Weights of a small transformer language model: rotary positions, 363M tokens.
MLP neurons of a small language model. Each row is named by its layer, matrix (gate and up: input weights) and neuron, and shows model dimensions 80-175. Each number is 128 + 24 x the weight over its row's rms, rounded and kept within 0 to 255. A neuron's up and down rows have the sign that makes its largest values positive.
After each neuron's rows, "fires in" lists the words (lower case) most often at its 100 highest values on Wikipedia text that the model never trained on; "fires on" lists the tokens most often at its 100 highest values on Wikipedia text that the model never trained on.

L5.gate82 [106 118 119 162 119 124 178 162 113 120  87 149 135 146 131 134 147 107 142 128 108 116  75 130 114 113 134 120 169 115 107 138 102 100 133 134 139  89  93 133 124 145 107 136 145 123  89 100 148 103 129 180 152 108 123 122 124 122 147 131 165 142 140 162 186 179 114 106 144 103 105 152 178 143 107  96 118 166 131  80 106 120 115  83 107 163 134 126 142 129 139 145 151 118 107 143]
L5.up82 [145 166 164  66 152 177 116 110 154 101 126 142 174 216 179 139 149 123 137 156 100 146  99 130 121 137 139 129 132 112 145 134 142 115  96 116 114 110  85 162 117 141 144 115 108 178 153 158 142 135 125 111 152 132 146 115 135 136  93 154  92 145 136 127 122 127 186 164 107  98 102 135  85 121 162 136  97 105 143 139 127 115 115 138 141 129 108 100 113 117 158 113 143 117  99 177]
fires in: "would", "did", "could", "left", "took", "came"
fires on: " did", " would", " could", " left", " took", " came"

L3.gate317 [111 154 157 112 141 157 111 152 139 116 136 211 116 107 129 108 117  82  81  95  92 106 124 148  85 132 130 112  69  95 150 118 135 122 101 128 125 119 151 142  91 113 131 163 106 140 146  86  98 104 137 125 158 109 164  95 154 153 116 146 121 110 145  89 146  93 153 131 107 116 120 152 102 179 153 150 111  62 119 120 103 123 137 123 116 146 119 136 119 123 141 132 169  81  98 137]
L3.up317 [105 132 131 113 120 181 114 143 135  99 111 121 122 139  89 105 184  81 140 115 116 131  98 137 102 119 157 121 157 128 125 163 124 142 140 132 140  81  82 122  96 143  91  87 138 143 180 132 132 117 144 138 169 105 123 139 158 170 137 119 113  92  90 131  71 129 139 131 120 169  78 109 109 135 143 157 170 106 130 123  78 107 140 143 123 125 114 156 150  91  98  71 123 149 121 100]
fires in: "this", "it", "professor"
fires on: " pro", " this", " This", " it"

L3.gate345 [144 192  90 154 153 148 122  79 137 137 129 165 137  80 133 147 133 165 173 129 103 108 175 125 118 129 112 128 163 138 146 119 163 120  97 135 129 140 114 118 111 138 115 106 140 125 150 154 160 116  96 134 101  74 129 112 114  94 160 176 185 128 162 105 183 128 135 124 121 132 145  93 139 101 116 112 123 165 122  89  83 112 144 107 110 158 127 120 125  77  83 136 112 106 142 120]
L3.up345 [127 143 118 150 125 156 131 162 135 153 120 148 118 154 139 100 142 130 111 134 104 111 127 180 132 135 118 131 131 144 118 141 107 124 131  91  86 131 128 166  98 119 176 176 163  97 173 130 138 112 138 123  90  96 166 131 104 163 105  84  94 171  87  96 146 114 106 116 123 127  97 140 101 132  93 171 135 140 138 115 112 155 151 135 122 138 158 152 121  84 143 111 120 110 121 125]
fires in: "from", "held", "of", "on"
fires on: " from", " Val", " held", " of", " on"

L14.gate317 [121 106 146 145 143 129 154  68 161  75 108 150 130 134 156 126 147 149 148 121  95 103 119 119  99 129 123 152 174 155 112 109 119 147 143 137  86 132 170 133  99 118 121 149 122 129 151 171 126 113 147 109 123  92 136  98 146 154 159 134  93 101 167 188 125 155 144 150 147 113 130 130 137 156 118 112 163 123 106  89 143  83  89 145 184  99 120 132 134  80 120 123 131  68 110 176]
L14.up317 [140 130 109 128 117 121 107 134 169 142 148 122 151 137 139 123 179 123 111  69 116 117 126 134 137 160  81 141 133 121 118 138 114 100 127  92 144 132 116 181 151 128 154 159 138 104  94 132 127 119 128 184 148 112  78 123 150 131 161 146 139 124  96 145 146 108 144 146  84 117 133 124 146 140  84 131 195 103 151 103 134 107 126 119 138 126 170 156 137 119 109 108 105 141 147 102]
fires in: "during", "following", "after", "of"
fires on: " during", "ve", "ring", " following"

L7.gate87 [120 138 146  99 137 114 127 145 144 161 155  91 100  95 142 130  83 109 137 148 119 100 101 156 125 157 110 154  97 126 174 115 126 150 123 173 117 145  85 139 107 125 158 116 139 161 139 144 147  95 107  85 161 120 113 123 184 147 130 142 171 108 133 133 141 144 130 164 132 115 118 138 132 133 170 127 127 143 113 152 165 133 111 141 114 155  95 133 108  94 115 120 106 181 119 131]
L7.up87 [159 132  88  87 138 103 128 154 134 131 145  87 109 107 151 140 116 121 129  98 118 139  95 121 182 161  96 121  83 107 160 137 134 154 120 121 132 135 117 151  96 117 147 167 139 137 158 138 150 117 122 129 139  89 105 133 133 141 110 108 161 109 124 115 137 157  90 135 152 122 171 109 151 129 140 162 149 150  99 120 155  98 144 122 113 134  89 118  81 100 170 143 117 193 112 129]
fires in: "it", "this", "an", "personal"
fires on: " it", " this", " It", " This", " person", " an"

L5.gate236 [101 148  89 112 105  97 113 120 144 133 153 110 154 133 145 142  93 107 119 135 144 105  96 113  80 119 125 141 111 116 173 143 132 114 113 153 105 117 122 155 121 147 113 118  79 107 116 178 150  91 125 142 148 131 185 116 139 109 147 145 173 121 118 125 181 100 165 175 117  96 173 132 149 124 105 152 151  94 145 138 123 145 115 116 132  67 138 131 104 104 113  66 141 139  85 115]
L5.up236 [144 159 156  94 198 129 119 162 138 133 102 169 142 143 106 134 173 111 116 101 155  84 125 151 159  91 159 113 102 145  98  87 131 155 175 198 128 120  78 134 146 157 129  92 102 124 118 122 142 146 163 152 123 159 112 139 153 135  88 111 127 147 111 150  98 133 140 125 128 127 129 141  76 130 136 127 141 129 132 135 127 120 131 128 136 153 136 124 127 124 129 154 126 100 170 165]
fires in: "well", "development", "site", "itself", "name", "located"
fires on: " well", " development", " site", " gene", "self"

L2.gate292 [168  84 140 140 111 106 122 153 148 111 116 112 126 120 121 164 105 122 118 137 119  87  73 151 123 125 118  90 152 122 100 151 148 128 121 118 119  84  91 108 150 130 141 101 133  88 147  92 166  90 123 157 144 151 115 103 114 138 162 150 180 112 164 123 158 121 117 173 147 112 136 166 116 147 147 118  96 135 126 101 104 139  86 121 125 162 119  98 140  94 124 145 166 128  96 148]
L2.up292 [131  97 166  90 170 117 122 118 156  99 154 115 132 164 134 143 161 149 124 142 134 128 117 145 119  85  66 138 117 115 114 135 110 122  95 157 106 115 115 149 105 123 139 156 163  89 127 115  97  81 136 118 128 140 132 157  52 124 103 103 147 133 167 156 156 118 125 112 135 140 100 135 110 129 115 125 129 111  98 128 111 158  95 135 127  98  88 105 122  88 148 143  93 143 131 143]
fires in: "to", "would", "could"
fires on: " to", " would", " could"

L7.gate322 [131 137 104 114  91 102 164  85 139 145  88 133 133 145 113 131 113  87 108 118  85 141 109 110 120 104 138 115 148 134 124 103 119 105 164 160 157 110 120  91  87 166 111 136 114 111 137 126 136 118 152 109 145 150 103 106 184  96 127  91 165 134 112 146 153 138 118 171 137 174 117 135 176 130 116 116 142 113 178  76 130 164 122 148 147 107 115  96 118 114 159 156 130 163 115 153]
L7.up322 [ 98  99 118 121 103  93 128 116 164 187 173 118  85 129 112 126 128 104 102 128  98 159 144 134 129 138 120 107  94 152 119 108 123 129 132  94 157 118 124 146 130 122 167 121 165 110 119 133 122 113 139 184 135 129 134 103 112 119 153 164 125 106 144 149 114  65 129 137 136 108 119 178 122 130 138 126 139  91 144 162 110 129 114 123 135 136  88 112 147  82 154 111 134 118 151  68]
fires in: "as", "called", "named", "like", "become"
fires on: " as", " called", " named", " like", " not"

L4.gate222 [167 133 104  98 155 158 116 109 143  85 114 123 163  96 102 114  66 107 122 132 102 140 123 139 150 162  95  99 143 102 110 130 130 124 113 172 106 127 161  95 108 142 171 133 144 122 110 132  92 136  92 169  93 115 131 144 145 146 116 110 108 113 151 128 150 114 118 106 122 110 162 117 152 145 136 128 124 145  87 130 114 120  92 101 138  78 130 114 150 118 120 186 184 110 148 113]
L4.up222 [169 167 132 104 169 141 138 103 152 106 118 147 140 130 141 172 128 121 112  95 127 140 142 135 115 112  80 106 148 120 132 177 122  86 111 164 141 152 140  77 125 178 156 120 142 146 124 121  93  96 173 159 106 118 111 158 111 161  96 149 156 149 151 100 133 129 105  94 140 109 110 115 124 172 178 121 107 137  88 133 162  67 115  98 147 136 144 165 108 121 125 129 128 128 157 163]
fires in: "the", "then", "there", "they"
fires on: " the", " The"

L18.gate3 [137 105  98 143 148 153 130 113 132 108 106 121 129 127 165 108 168 118  90 126  91 159 117 104  72 105 139 136  98 109 127 121 111 132 157 160 129 154 151 120 139 137 106 156  83 130  88 121 148 125 143 129  99 116 145 118 169 131 136 115  92  74 169 129 165 155  95 123 136 152 134 103 133 117 149 103 172 118 126 130 187 158 141 144  93  90  79  96 122 158 114 149  85 141  91 176]
L18.up3 [106 146 121 100 130 142 132  98 136  95 145 131 106 146 123 110 104 126 145  77 147 117 130 147 159 133 145 141 167 110 128 117 111 105 123 143 120  87 130  82 116 136 136 115 131  69 107 113 127 124 135  89 164 109 139 121  99  79 170 146 108 119 145 169 103 130 133 127 124 144 111 131 127 141 141 134 142 160 102  94 122 142  85 113 129 164 126 144 155 140 141 136 134 103 124 107]
fires in: "has", "had", "with", "have", "are"
fires on: " has", " had", " have", " with", "With", "ate"

L11.gate143 [136 136  98  92  81 136  95 133 129 138 107 166  71 131 126  91 107 101 153 156  73 134 132 176 134 120 152 124 144 138 149 147 107 150 102 126 140 155 109 104  94 105 142 135 110 108 108 144 100 124 130 145 101  94 137  99 133 157 148 142 124 107 136 121 107 129 167 150 149 119 149 110 141 131 124 156 172 187 142 102 124 149 111 111 147 111 122 130 144 149  94 105 135 133  95 144]
L11.up143 [140 106 119  94 122 127 174  76 153 176 167 108 119 126 120 172  93 138 111 124 109 120 102 135 149 150 119  96 124 145  98 155 115 129 107 111  99  90 109 140 146 158 165 155 121 143 132  97 138 100 146 135  94 125 134 115 146 134  76 108 149  89 142 150 154  96 132 121 146 121 108 137 165 155 149 153 139 155 132  92 160 117 123 129 140 135 127 112 134  78  90 151 104  81 125 108]
fires in: "the", "a"
fires on: " the", " a"

L2.gate67 [130 118 134 130 117 160 104 114  99 172 142 146  88 105 120  84 115 120 117 134 144 129 100 129 141  93  96 154 134 150 116 111 104 151 130 125  96 111 101 148 108 157 170 122 109 160 132 134 100 105 160 134 171 132 133 118 159 133 141 168 128 111 187 117 107 131 104 141 183 154 100 205 125 149 147 138 138 103 150 118 119  85 104 110 122 138 132 103 114 103 125 121 129 132 133 174]
L2.up67 [116 132 103  64 150 142  70 140 118 106 143 100 148 151 135 118 130 138 142  86 154 133 156 121 161 156 142 143 120 129 119  98  99 126 152 124  84 116 111 105 127 139  87 154 109 168 120 169 118 138 107 164 158  99 128 131 164 123 134 111  99 101 144 172 129 121  78 147 115 159 150 120 142 128 114 151 160 142  76 107 111 104 114 167 115 131 149 171 110 156 145  92 137 154 141 115]
fires in: "it", "unit", "units", "itself"
fires on: " un", " it"

L5.gate38 [128 108  92 114 141 140 104 140 141 124 114 140 133 147 105 130 127  87  94 119  82 124  80 116 109 152 135 153 132 136 156 117  64 111 134  86 135 103 147 118 137 122 143  94 113 134  61 166 145 112 129 103 128 174 118 129 160 158 153 156 148 124 131 145 155 102 107 165 175 151 129 147 121 151 113 153 130 138 140  89 156 138 103 135 137 131 119 123 107 131  90 164  97 136  76 131]
L5.up38 [136 119  92 149 128 173 113  98 137  99 113 132 123 122 145 138 109 103 122 138 126 101 125 117 147 105 126  81 146 112 100 134 105 160  92 158 139 150 154 130  99 118 126 137 123 135 133 128 105 109 124 146  83 150 121 194  87 135 151  95 145 160 147 137 162  87  79 151 119 180 119 159 138 128 135 141 174 127 145 102 134  99 128 145 158 144 113 144 124  78 140 154  69 123 134 107]
fires in: "with", "to", "which", "also"
fires on: " with", " to", " which", " also", "ition"

L3.gate22 [140 137 100 113 147 172 174 147 165  99  86 119 138 120 129  98 120 119 113  79  79 113 121 111 113 104 144 157 168 143 135  72 125 144 138 146 138  95 136 138 133 136 145 123 109 124 156 161 123 143 135 138 147 115 139 142  94 122  99 149 153 115 146  53 149 160 145 168 136 138 137 132 151 119 125 137 168 141 151 107 132 113 135 122 126 166 158 101 116 129 149 127 194 117 140 161]
L3.up22 [120 138 118 138 131 144 138 143 123 160 126 117 111 113 113 152  87 174 119 109 153  90 153 117 144  80 147 106 163 118  92 109 158  92 121  83 117  87 175 125 176 146 127  90 142  64 134 107 105 158  98 150 141 138 132 134  92 151 115 143 134 106 140 117 136  98 118 103 111 101 133 135 150 126  73 152 129  98 164 146 148 124 120 108 159 119  97  80 150 100 138 149 143 104 117 103]
fires in: "as", "became", "other", "become", "others"
fires on: " as", " other", " became", " become"

L4.gate356 [141 159 163 161 137 122 145 100 155 109 145 105 152  96 142 145 135 123 136 177 138 128 178 142  47  96 114  90 146 128 153  98 108 122 112 140 140 168 102 118 119 118 128 164 146  96 142 132 170 110 122 117  99  67 139 131 111 115 116 161 110 102 144 128 109 129 139 125 101 135  93 163 140 100 146 162 127 158 160 133 115 122 163 130 115 146 175 115 176 133 139 112 139 161 146 149]
L4.up356 [110 130  91 116 130 161 118 188 117 105 140 118 134  92 119 136 129 141 116 138  98 137 130 184 100 100 118 145 146 109 150 136 166  91 148 121 155 104 144 138 101 129 147 142 146 149 109 141 141 119 102 146 126 105  81 162 122  99 131 153 109  79 117 126 108 168 182 149 107 153 124 154 111 152 108 157 106 116 143 156 127 127  94 111 149 156 157 103 169 107 116 120 146 149 145  83]
fires in: "from"
fires on: " from", "unt"

L7.gate367 [ 91  92 130 141 134 121  90 137 147 166  93 137 125 152 110 117  63 143 137 109 144 134  86 151 110 118 118 139 141 162 118  77 100 160 123 144 139 128  91 169 139 124 138 116 105  97 147 146 147  98 148 138 134 122 169 139 114 171  72 131 130 117 159 121 159 137 142  84 128 151 137 145 124 108 146 141 137 105  98 148 157 160  92 127 116 140 128  99 130 127 126 143 116 116 101 153]
L7.up367 [139  79 122 104 137 108 123 166 122 128 115 165 148 170 119 148  92 157 112  97 125 144  84 130 140 106 113 122 117 145 110 117 155 122 130 125 125 138  90 159 132 130 108 180 110 138 136 123 101 104 130 123  85 148  99 154  87 126 112 180 114 116 168  98 143 100 120 132 147 142 181 141 141  87 146 167 121  76  79 133 104 170 136  82  86 115 101 110 124 158 147 132 154 161 109 131]
fires in: "not", "a", "would", "will"
fires on: " a", " not", " would", " will", "val"

L4.gate237 [149 132 159 166  84 117 136  87 124 131 101 103 163 160 176 164 118 115 150 150 108 117 117 105  46 143 112 135  80 134 155 146 137 100 135 161 168 162 112 107 125 128 143 121 121 138 143 130 147  93 108 125 129 111 150 141 123 108 161 132 148 139 145 138 147 147 154 151 160 138 135 122 140 142 180 119 132 133 151  90 160 153 118  87 127 112 146  91 163 159 113  86  96 147 118 117]
L4.up237 [ 86 113 138 133 159 131  97 143 159 165 145  75 120 130 118 154 116 136 141  80 118 120 107 112 143 144 118 109 116 107 141 114  88  71 124 106 117 123 137 119 106 152 155 132 134 116 132 149 122 138  56  94 118  71 165 120 119  86 136 132 133 108 130 160  90  97 108 139 159 159 157 116 144 121 135 125 148 145  88 129  70 111 169 138 173 110 118  97 170 141 107 131 127  92 135 143]
fires in: "a", "with", "about", "by", "from", "at"
fires on: " a", " with", " about", " by", " from", " at"

L5.gate51 [128 149 129 113  71 118 146 138 161 113 104 110 108 129 107 150 139 113 127  85 129 124 111 157 106 132 132  99 146 157 146 103 148  97 110 142 144  74  98 120 107 131 115 128 198 107 134 105 134 108 158 159 119 148 151 135 150  95 128 133 108  83 137 105 121 135 122 126 123 104 103 140  95 153 115 121 133 149 120 135  66 152  99 122 160 143 106 110 165 129 155 108 112 126 123  88]
L5.up51 [104  99 107 132 125 112 174 101 166 124  92 108 108 115 128 117 130 153 120 122 125  80 121 153 192 115 139 131 130 117  94  83 118 107 106  89 113  82 124 157 133 139 143 185 132 113 137 115  74 121 118 123 159 164 120  97 114 133 130 140 109 103 103  74 162  99 105 122 141 119 133 134 140 106  99 143 116 133 174 143  96 144 104 124 133  99 125  97 151 134 144 124 112 144 124 116]
fires in: "did", "could", "to", "not", "began", "be"
fires on: " did", " could", " to", " not", " began"

L17.gate122 [125  71 154 116 122 117 124 153 159 133 114 158  93 116 132 128 148 150 127 139 128 100 120 182 125  90  86 137 122 127 158 124  94 143 122 136 120 140 121 132 113 137 163 118 120 111 126 123 147 148 113 139 134 130 124 136 145 155 144 125 136  88 151 151 117 145 110 169 151 135 112 117 140 167 142 103 132 153 118 102 147 152 119 135 156 194  88  82 108 143 109 163 124  77  93 187]
L17.up122 [127 109 128 136 123 141 132 108 126 175 138 138 132 130 130  71 143 150 148 115 135  98 129 166 127 139 140 160 175 143 100 107 111 129  97 129 117 136 146 118 142 136 113 123 144 158  62  98 104 112 130 143 145  99  95 150 182 123 142 157 193 116 173  75 121 132 158 122 149 130  92 130 143 139 123 129 168 160 153 139 134 111 135 109 116 148 117 117 125 185 114 118 108 100  85 131]
fires in: "of", "from", "since", "throughout", "and", "in"
fires on: " of", " from", "rom", "out", " in", " and"

L18.gate90 [103 114 147 118 113 139 126 152 153 133 104 185  67 116 106 144 143  94 124  92 102 131  82 122  94 110 120 108 134 106 153  92 117 166 123 101 134 115 106 127 109 150 137 160  94  99 135 113 121 134 173 134 172 108  90 124 137 194 138 142 132 124 156 156  60 139 148 161 164 138 131 154 142 148 141 133  81 152 110 100 119 148  95 133 109 131 132 104 125 121 130 158 115 147 111 143]
L18.up90 [106 138 132 148 152 108 119 159  82 101 162 130  92 115 168 110 193 150  97  81 110 130 142 112 119 131 141 114 108 129 166 129 135 112 134 127 114  88 123 146 159 162 150 117 160 125 128 147 122 157 139  81 147 121 121 126 110 185 132 107 131 123 108 111 125 154 128 151 132 122 150 130 125 122  75 130 120 151 109 168  87  81 150 150 150 191 173 129 126 113 153 157 131 120 120 169]
fires in: "him", "it", "you", "your", "them"
fires on: " him", " it", " You", " you", "m", "."

L7.gate225 [ 88 121 111  72 113 158 154 148 135  78 110 173 142 124 108 111 148 108 106 145 113 150 137 147 138 114 146 135 190 139 112 115 107 122 111 115 130 124 137  80 117 161 130 128 140 147 127 159 130 132 125 142 159 119  92 173 143 124 193  93 124 146 120 165 175 122 138 127 135 130  71 125 136 121 137 108 106 165 122 138 150 159  82 126 138 139 139 132 111 104 130 104 121 140 123 126]
L7.up225 [ 93 117 140 119 102 149 166 122 156 113 126 136 141 156 138 123 182  90  94 149 119 187 138 120 125 132 139 123 187 124 122 129 105 152 130 152 131 123 117  66 117 135 112 115 165 136 111 129 132 183 155 127 147 118  95 106  99 143 130 118 119 150 111 142 160  76 135 129 164 129  97 126 128  71 122 144 113 140 126 165 129 165  87  97 167 125 106 135 132 120 107 133 137 185 113  85]
fires in: "high", "called", "anderson", "andrea", "higher", "named"
fires on: " high", " And", "av", " called", " named"

L3.gate219 [123 174 133  85  90 158 134 151 106 119 133 104 154 109 150 154 115  95 100 134 110 199 136  72  98 129 132 138 148 116 147 103 157 107 109 118 136 125 155 124 140 129 154 108 112 115  67 101 102  81 134 116 166 171 101 101 157 136 139  96 132 137 133 101 119 144 144 173 143 110 128 118 136  95 115 113 125 111 157 113 124  90 113 166 136 120 179 106 109 139 118 166 134 132 107 132]
L3.up219 [149 124 122 148 186 127 152 107  95 147 102 127 150 140 123  98 128 113 112 121  99 117 151 111  85 153 125 105 103 150 141 115 111 125  75 116 104 149 152 171  84 121 126 140 130 110 124 157 147 112 114  79  99 154 167 150 123 136 156 107 103 101 155 147 111  84 106 106 127 112 183 180 174 151 131 138 115 127 109 143 104 121 150 128 136 123 127 118 105 122 134 112 107 133 130 133]
fires in: "has", "have", "had"
fires on: " has", " have", " had"

L14.gate49 [125 138 106 166  92  75 163  85 117 116  82  78 137 135 118 129 170  96 102 126 127 146 139 133 109 114  53 113 135 102 103 131 136 133  93 143 122 128 136 142  89 124 148 110 155 126  85 122 125  92  94 128 146 107 142 135 179 105 128 146 141  87 177 110 121 138 165 146 162 142 108 132 114  93 168  97 133 114 178 107 133 140 127 141 162 130 118 117 140 110 132 149 122 135  89 168]
L14.up49 [125  77 124 102 149 124 155 159 129 123 142 163 145 110 105 126 183 109 100 101 119 177 126 139 142 182  76 116 138  84 129 126 148 132 136 112 149 107 156 135 106 140 110 183 132 126 138 152 169  95 186 113 114 110 109 153 163 153 168 126 124  73 118 109 100 156 124 151 137 116 135 108 101 151 126 131 156 130 142 130 145  97 125 114 109 164 131 159 147  96 112 106 109 166 142 129]
fires in: "at", "from", "although"
fires on: " at", " from", "th", "st"

L8.gate9 [128 115 114 138 113 181 157 108 157 155 105 147 110 122  90 145 132 136 125 121 114 124 132 109  93 134  79 148 110 118 116 133  85  99 118 112 134 146 122  98 111 156 125 119 138 148  87  82 139  64 102 153  87  98 125  88 170 138 121 125 137 126 132 154 101 105 157 154 143 164 101 138 119 124 128 135 111 140 133 130 114  80  99 113 101 107 131 105 187 162 135 192 120 110 154 146]
L8.up9 [118  96  79  98 134 140 148 124 117 115 158 133 114 170  89 120 135 136 106 166 117  85 130 145 137 139 137 130 150 139  71 145 123 100  98 140 132  92 154 105 170 135 119 167 159 141  90 136 151 142 133 132  81  70  83 135 141 146 172 106 142  91 173 123 115 142 116 142 100 130 105 127 167 127 152 126 115 156 154 147 159 104 112 147 111  94 152 150  86 152 125 123 154 136  96 153]
fires in: "of", "and", "the"
fires on: " of", " and", " The"

L12.gate381 [125 112 128 152  97 156 113 156  98 140 134 148 131 145 115  72 146 141 116 120 114 112 105 125 116 121 123 131 117 116 122  89  82 102 137 125 148  65 129 125 104 146 150 126 116 113 116 139 160 119 131 100 135 144 105 146 156 134 114  97 150 116 140 163  80 110 135 110 157 124 121 111 121  89 124 153 175 135 107 116 137 118 146 155  97  82 153 109 116 118 112 166 135 112 107 165]
L12.up381 [ 90 120 135 148 141 139 137 150 135 134 112 153 165 148 158 133 132  89 145 143 121 106 140 140 162 147 166 107 116  97 183 137 121 142 108 139 126 136 142  98 101  97 131 165  96 103 112 180  94  94 128  70 133 149 135 162 146 118 182 125 114 115 150 160 155  99 125 179 173  95 108 139 168 101 156 150 135 116 136 137 122 162  83 113 157 142 138 150 109 149 157 128 157 140 117 115]
fires in: "has", "have", "having"
fires on: " has", " have", " having", "ive"

L16.gate315 [147 121 135 147 145 112 126  95 148 135 162 152 153 107 105 102 103 140 125 131 111 131 129 129  88 112 128 132 120 117 120 112 143 107 136  92  90 142 104 131  85 143 189 157 140 126  92 121 179 120 129 125  82 104 166 131 115 131 127  90 126 132 146 129 141 162  99 167 105 176 163 115 150 109 136  95  91 132  81  93  89  82  75 116 193  98 149 102 140 120 133 145 146  78 100 149]
L16.up315 [143 106 138 158 173 141 115 114 125 133 143 146 120 161 125 128 132 130 167 106  89 124  97 136 111 140  89  98 123 145 116 118 149 148 103  90 108 110 108 123 113 123  89  86 144  85  84 153 128 119 106 197 121 156 113 128 144 120 113 108 191 113 143 114 137 136 126 105 147 134 135 103 151  97 132 110 149 138 130 136 137 141 161 154  94 100 166 129  61 164 141 134 105 131 151 149]
fires in: "of", "department", "declared"
fires on: " of", "c", "par"

L5.gate68 [128 102 129 153 132 165  80 123 149 121 110 158 107 128 104 121  95 105  93 164 129 105 139 174 132 126 117 107 121 142  95 121 143 113 149 133 131 135 137 143 133 139 140 147 115 157  94 118  91 108 101 110 176 143 135 125 155 138 130 152 154 107  98 135 132 178 124 116 146 140 124 123 129 170 162 136 111  95 188 167 119  93 136 153 168 140 134 105 116 100 139 117  90  87 177 144]
L5.up68 [143 102 140 176 100 178 113 137  84  99 130 114 155 102 115 101 124 104  53 136 114 148 122  71  98 129 126 110 114 141 140 175 133 122 106 134 141 148 120 108 146 125 105 163 152 155 121 138 105 129 140  93 136 107 160 148 124 108 149 104 147 127 116 178 122 143 118 141 123 121 136 133 100 147 128 152 123 117 206 103 132 102 133 112  91 141  99 118 172 127 141 121 112 101 135 116]
fires in: "as", "however", "use", "asian", "pediocactus", "asia"
fires on: " As", " However", " use", "act"

L3.gate340 [ 94  57 159 156 139 154 124 183 132 131 101  86 101 139 133 114 102  92 170 104 105 137 102 140 126 138  89 149 145 148 158 127 139 138 137 117  96 112 127 140 118 150 137 132 113 146 141 102 169 102 135 120 129 106  96 120 146 147 105 180 122 118 158 126 103 158 137 124 135 131 147 160 128 108 141 152 122 121 127 115 140 161 103 135 149 126 117 109 155 156 121 138 166  89 118 145]
L3.up340 [154 121 162 104 155 125 144 149 121 124 140 161 147 109 187 155 125 123 121 117 136 131 131 151 137 109 131 116 169 130 127 151 102 133 108 115 120 133 120 131 132 181 142 113 161 127  98 118 142 110 139 138 136 157  90  47 118 145 119 125 168  97 103 100 123  95 132  96 132 132 118 158 201 143 121 105  98 112 107  77 173 162  95 124 126 178 145 142 105 133 174 136 149 118 112 127]
fires in: "can", "would", "will", "help", "candidate", "helped"
fires on: " can", " would", " will", " help"

L8.gate36 [152 115 132 204  94 112 134  89 130 119 100 152 128 166  76 152  95 156 148  95  94 124 129 147  81 122  93 126 125 113 193  95 106 123 142 102 150 149  87 137 129 146 109 118 122 135  99 173 154 122 119 159  78 101 125 152 132 165 118 115 152 135 165 139 115 134 123 124 112  97 128 135 157 134 148 139 127 163 152 144 153 142 151 138 130 120 124 103 120  96  78 126  98 126  88 168]
L8.up36 [127 119 109 160 137  78 100 108 132 102 189 144 129 150 139 158 142 168 134 135 121 165 108 182 136 110 100 110 123 151 142 111 137 130 135  58 155 143 136 144 137 134 135 142 169  83 141 143 132 116 118 122 104 114 129 147 119 114 129 142 140 139 156 104 113 131 151 107 132  77 124 123 158 104 136 151  76 146 168 113 100  91 141 172  96 147 110 129 129 116 102 171 135 139 150 136]
fires in: "under", "from", "by", "on"
fires on: " under", " from", " by", " on"